config = dict(
    n_kv_head=5,
    activation='gelu',
    rope_fraction=0.25,
    attn_scale=0.125,
    init_std_o=0.0,
    init_std_up=0.0258,
    init_std_down=0.0,
    lr_mult_down=2.0,
    grad_clip=2.0,
    schedule='wsd',
    doc_mask=True,
    train_tokens=380400000,
    steps=5805,
    dataset='wikipedia_en',
)
MLP neurons of a small language model. Each row is named by its layer, matrix (up: input weights) and neuron, and shows model dimensions 208-303. Each number is 128 + 24 x the weight over its row's rms, rounded and kept within 0 to 255. Numbers have three digits each.
Before each neuron's rows, "fires in" lists the words (lower case) most often at its 100 highest values on Wikipedia text that the model never trained on. A number after a token or word is its count.

fires in: "to" 71, "and" 7, "by" 4, "the" 4
L6.up151:109109103117109130124131107121148139136174173134127133156132163157143172134084127116172129121103159143115105144157087128104128138127128150145099104148124127203112180141128114115127144122145090138139123122104108123131105164119123094145168139172099164158113171144115130107114166141107162106

fires in: "1" 40, "one" 16, "each" 9, "only" 8, "first" 6
L2.up779:146100124111127165176182159116083120091172112169156108141160118121120132123138094129090117131117139174140135130149110123127100128112143092161157116147132105159097152127110137130111105116108129126115143085163177131159142173141144093095134134144112137096168080142133112152123103094093126136

fires in: "of" 53, "following" 5, "for" 4
L3.up551:115137156093164149115152118112168105095173143132147114122157126149118123112119131163121132164097132138113107141107152174131143132173122165104117122159117081151129094118116135081136139101100113143074102120123109092070165098149089104147156141128076093114153141151161141111144177161148147083

fires in: "years" 24, "mi" 19, "until" 16
L3.up432:133145107136173127148169159154131145127119131159141114132134154140137146104127140105168162095113113137101114129133174149131140109104124174167130128147137118129116101114081099151118142131130108133073119103111117138118140118102130110171081152083138155120099130134139134090129185085078137123

fires in: "in" 19, "into" 17, "at" 12, "during" 9, "win" 6, "conviction" 4
L3.up540:109149095082141143135115106120164147173153141104142130165155106150104169134131117133099151156148147097120131098126126173146085106100080131141121137103134082118152142089138127114120112140134142152152186107111162108120083131115109137129120145165146098114114143114103154143102128172133114127

fires in: "her" 30, "my" 15, "his" 11, "its" 6, "mysore" 4
L3.up1191:154107187113165132132121112144113140188132168113153127093095099142129176125132099084148114146089117144139173132065142091109123104142155131141152120146126113130135108107102164121129114082173126105157117121120127122121105114119149111109159106110124115098179124180116092148148132185133174113

fires in: "years" 24, "game" 16, "days" 9, "century" 7, "year" 6, "months" 5
L2.up501:120143108139157083141132156168109161126104131078096124110112112131109131122140170123144124137137149124135135139145133180141136135130130144130137108148120116144100106178130144189095159121075175174129137137141154148100183162141116113106149155123125171165118152121138123159120122089157122150

fires in: "at" 18, "of" 17, "from" 14, "with" 5
L9.up1258:084095107119102150115122155152129142144124092139156127106112120178131139089136129101128125093093133101121146123149152163167098142115128115091083115132125104111106126121102191112150165105130103109155186121151091132120130142168088110149161116189138110103066143073129114140113085118144131126

fires in: "to" 16, "near" 15, "of" 10, "through" 6, "towards" 6, "at" 5
L3.up192:130120154135070123168133104169114175152159124152168091114151100148140109116126119114097139149155085124135120105129107143102126089147140134132116101143115084106099134172102123126100163109144108127152099118126130109106099138116165166143112149121162121115077175161136150084140125158120201124

fires in: "and" 34, "of" 12, "in" 9, "for" 7, "most" 4
L10.up736:160083154130108144104119140137124133138107109140136101159154059117114135080125130177139162167118094133161112109117172140082119186108130128106124141084132139118094115155107171092094147121183125121105109124162080143142162121136161117150138150119136110138144096138108102143135131117145165115

fires in: "in" 48, "to" 13, "around" 6, "at" 6, "with" 5
L9.up556:145148127139098131145135083102149140095110150160162143176147140109114152129123107186133137107122134134139103110194131141096143142184127126098154111117093125105169124153116103079148089095138155119101094175148125117091112109189086125111126138078119122094101089123121141163183147124148106141

fires in: "of" 33, "several" 20, "various" 13, "many" 7, "thirty" 4
L3.up603:126086138153118134146147141127121114143147119107134154175162096099152124120166118156176101121176114137172093120140111126121118129112117125128120142137111174116168096124100105124117110131154126179110131161126152113140109087113096091166184190132116130097118132124121113095136113138132150158

fires in: "and" 37, "first" 15, "by" 8, "benth" 4
L6.up1207:118153109150121163079135108133181137147122150120140098095134109143077128141126132129136128118161134114112114133124123143149123167146119118170145101140146136145131107074146143130105151080142106120129133102114136143137111162126065094151126061144099132162105101150107135121133163175113128132

fires in: "of" 43, "grand" 9, "from" 5, "athens" 4
L4.up785:109108140122112155124106156157105090156082130166148141124101120136163125090143137160132149085106125124124112159118106123108082126085166074117143144160120110096137139143138161143117141104159152134128174087181106153144140111138138131103118127157142149153058106103180104144135151101149095104

fires in: "in" 23, "for" 8, "first" 6, "27" 5, "example" 5, "long" 5
L6.up1187:120118100180116163138124154125143082102155101085157117136097139088124135139105123167083139158117096089137141123107150183108142158112105105115149124095113145131124086103132177123128160096131144107129112065145117142130115127112112151112154129097116148128122131138156139154128129125216104132

fires in: "to" 42, "k" 7, "toyota" 6
L3.up1208:128160178115134136190131127112090184101152132100091133127149127137154116105124131140091125161108112136141126152143144129123123102143102093149155092152122113141096101146119166076124112123147133097109142132146100180148113117135124105154114159104109111139105153127111133105113090152072169115

fires in: "to" 82, "not" 5
L6.up781:125143156126122140161134130147141131095177140108129108137104123160095109106164114071143133146098114148135144134160137152136141139159100119129163119094092114159155144163154140092116083151094130123081175174113123161144125133150108117103082152092119166111130125102138108158136145113154135135

fires in: "of" 43, "for" 24, "in" 9, "spent" 6, "while" 4
L3.up922:156119118082124153148099136122149087114105099143106095085144092153082135129110133154121117125109113164141141101109129103081145144091143129145113141141131124112133121143118137150144184110162132147109094091142091112131089147093139100091149142121103141105088176132144143090128135160145118123

fires in: "as" 19, "of" 15, "from" 11, "to" 8
L3.up582:172162135138134162092127121094089152105153150140170103110143118096092160150138116141128104114130143129111110149137097116119154143122139089116100110136135089112138126123145150144103151070083132117112105116084125110151109112106157154149118130112162099117094122110178154112166120068151123167

fires in: "is" 43, "was" 14, "also" 6, "as" 6, "are" 5
L10.up777:163119103128162123113125132133098103107119110167130127138133170090127114141146130151167145138147173157147115100144108094096145092116094102114139133117147140099071142181093146116141112111146127173136171113162183132102125067141119115137111095110163140159136099130142130121138101120128113092

fires in: "of" 29, "at" 25, "during" 10, "from" 6, "for" 4
L4.up215:151163133101092143118117150153112107132127097152135112136133105137150090127108151135129111121141132181146158139127127088170091129116146115107110132149126080125139085165128154100088163122145105128137125117107126123101150151142125082181163146143111127079132118126144092104147183142155121127

fires in: "following" 26, "after" 23, "due" 6, "during" 6, "sentenced" 4
L3.up1037:153148150160118127136149146136085144126109106123138128153150152089122133060116111100090103151140145168097105086128156162144179133123094116134126091109121121128171123120134129150164190196093120121106166115111135108118148126117125125138123098114116155121149126105102095140144124159138129120

fires in: "3" 26, "4" 20, "7" 16, "6" 15, "8" 9, "5" 6
L2.up190:115102107140161119144138103070131157125133131158110088111137069114132153153143099140127157120070072116090113116126089134133129160095125179130148091136092141154127154090144109185139122122118114153120169116154106121131127125114095117161142118123109090124152110105111116109109176152105093116

fires in: "under" 34, "since" 25, "during" 11, "late" 9, "after" 5
L3.up1240:131104123137111150100125094119124140113140114168103143137113147143101134098089115152148103135143109135092109105107118129143144152128102139103105126135125142125130151152170102130125137148083095140129131124100129150116141135143122149132147092122135155100133140163161114134143119136144144139

fires in: "a" 85, "audio" 4
L9.up765:126119160160158167158142108080177132122139086068141116118171125107112104146125110109140119097126133120097121138093125116101138139158137121109139126171069117168155134124119165131158192169148138105151165121130113121149152100118081096162155129159104091108099118155103157118149126144146096168

fires in: "as" 54
L3.up81:158166131126150144098162121122072129082109143121134088139087094114128161128153147126122151134113159128138171117111132117140147133131103098146111180123118112138130066161148137153107141132123130134168141112080135089149119058103140110130116140119180103139140112128175106150150109137082139109

fires in: "one" 42, "another" 11, "every" 8, "this" 7, "each" 6
L3.up1046:119128139100159135164125126139126120131189111147098119169145138118130154169129091107086095129136160121101121114125087139158106083147149155137112124167139115155110139106150160118075102116123141097125035129104145136122157135110072161115147140152119148118196128168165125117139123155093141160

fires in: "after" 36, "during" 8, "in" 8, "upon" 5, "before" 5, "on" 5
L6.up1059:091159076135101143136126130110142170108061132131103116132134100167116134131107108103112109149134112121106101130126112110179137134146105135157149101144124132151119086097128085122138166167133136120135137121106115109108127143118114110114126159123113141148140139095104099146096110138118121145

fires in: "but" 67, "however" 21, "due" 5
L2.up1188:153133144138161118133096124172160119129114125140154136151115138143119108117135112181127159100143142164125107103131119131143076183126181115123124121107141131151121138135144119084117123174142137124080114080144104129157136128135145157130139093119139122144111091108175094140103128117150097085

fires in: "in" 21, "of" 17, "to" 14, "over" 10
L9.up572:087109096127141105130144107174172140168161137101184147130136130087111140144118136121156078140117140084132210133103133124151140102131136120142127097144115133147165158136138105143152149120043142127144061117127089144139123126153133166182119175127136169119098105104110172109149093146150134124

fires in: "of" 50
L4.up1250:163139148114142167135131143089136110126124128132166176140175160126139141135127099122144146118105111147159099119150132112107136157083092125100151142147112130134161142134132129098129146130135118108104118122146108101139116118117137089104141109162109125154133150123174116122130139139129152139

fires in: "new" 31, "personal" 11, "statistics" 8, "cape" 7, "goals" 5, "rio" 5
L2.up644:119145143122160127147105146136120151132185124157129176103137159142113123155147120130103083140163106135131172137153129116166157177102111135116130115140096097149126100090100142150117128117092136148144106129155086087139156128133154115114147119159147094165140163121157113164150167132122141124

fires in: "population" 22, "ratio" 8, "chart" 8, "season" 8, "zone" 5
L2.up692:144138140111138150140121157123086108070132132150183103124128123134100139148140115146133102127115112174093159141085104127147088123087156102139137096134073065137125133133123087126150118129131129166127156107112142129119131130094107113168089129106078144138159112112107132154098134143132122135

fires in: "in" 30, "s" 27, "her" 6, "its" 5
L6.up778:172113123088142093120085150116164090147163106117118119172112133105117140130115110087154117158109100131102142162107124113154125119108160148084141094107097172155095127152100169171096100120129121133179141163134158172118090173170121186139141118121107075103139100176112161128126136131147173105

fires in: "a" 96
L10.up1013:106125157141166127153133091102099161121161150101148132093152181137119096123107122098119162120131165146107170142078080141120138119128136112120095135110119119129147151114136140169133132124138094165157065143162121117156128130146092115151149110173111090122120107121148123124141136140131084131

fires in: "8" 19, "9" 13, "2" 11, "0" 10, "4" 9
L3.up163:124153140131120116108141128130106147123132100166096158146111094136075126140161118142136161097084074131119127090139102145124135134135129110106090131117094158171128159124130157099103107119145134156135148099196160101126105137134154148151196152150125131156143151113112125147120158119127109120

fires in: "of" 51, "on" 11, "to" 5
L3.up7:124117133106113124095116164162150107130134107078152146184147126158089156117142137114126145113175126080111105098136133119175097138143112104106116135115094093116118126131195165136127136130119135176182158185165142159099146131137166159106124133124103098150157160122122152121107174109109094171

fires in: "a" 97
L9.up620:150080129156105108120123085141103144149142136090139133119150164110091106159111118093093131129139106111140161120106143133179149164133143084146107160179076136105162133120062138184117147132124125111134120112101102098135137105113099138128108080112124067103147109095113126112120155145152103156

fires in: "but" 44, "however" 11, "so" 9, "sociedad" 4, "i" 4
L4.up595:144112142178136138167097117130130140163110121135128112156124116157101168074141118125124080138100159147122119094142110149159115139129160094158131167151117134149124119083146166132153111150144155082105147174156154078109094137129122129152140083122099114131169109097152109109098119128106091101

fires in: "to" 17, "with" 14, "same" 7, "causing" 6, "using" 5, "list" 5
L2.up353:141121127176099126107107137105082120126133109149129135168125092095185141141129141104086124161083147115109156097127139140148100155159132111137131096161090108128118138139134124119149134144165138100119128118126086137144140182144114122140113103106096148117137169146139088113152115113090106105

fires in: "of" 39, "into" 21, "in" 15, "during" 4
L4.up33:120129086082162190122112111139177127113116142101123125121143138123115105104149119133121099149160176161109148139128141140186115127124106127096115140114104088092184140118150128141150148087103075129117119112135127107089108128132109122161165160139113096136124102117100154105154148162179155120

fires in: "goals" 17, "years" 12, "d" 10, "check" 9, "number" 8, "days" 7
L3.up984:179141127149130110166127100157051106139129134120102107116120094111116146084188170149177133111139128140124085133101124143146155105081138141129113131090137142137137109111161108126119069131119159153116124096118077130114121165124129108089115137104077147155139131093130063173093112101140115170

fires in: "several" 20, "six" 8, "of" 7, "five" 7, "seven" 7, "three" 6
L2.up152:148147095179160100121123123115105154109144162119125139129150118128172134128172093147123167092115133125139122114156126127087135104133126155121130115131103120125133114156149099124144107116107086148110136131137140131108155111157079114191141175140113126117144129127106109134120145145139146125

fires in: "that" 13, "from" 10, "at" 10, "by" 9, "as" 8, "until" 7
L9.up603:122190140128111155113121106119048125150131142133112127143175135116118163129090150099106166150147156130161136185174133132108115149130126143108120110119124129134102057151098170142129136151137147138126055059090136126128121119126116103126156115125123141122131123121108164099124088112108172129

fires in: "a" 43, "the" 11, "figulus" 7, "platycerium" 4
L10.up730:100119147120119146124128122134071137116152166148133131152106168111132103105113141099067162066140122152156213138129164153133144140135145139136127145107129113149152151157124125133143098109139141129142126138149142067166146108140141096119083110154155128090114103113136155089133090144111123098

fires in: "of" 27, "to" 22, "with" 5, "club" 4, "marine" 4
L10.up1031:111154134169127080091090117142110136103103101139167156145189122132123125101148098136121111146170119097145098120116139173148120159132107096139178134139134096114141124120111122153135130088099108150116145154151139145083152143154154143140128158118128101135126151101102145138114066148105111056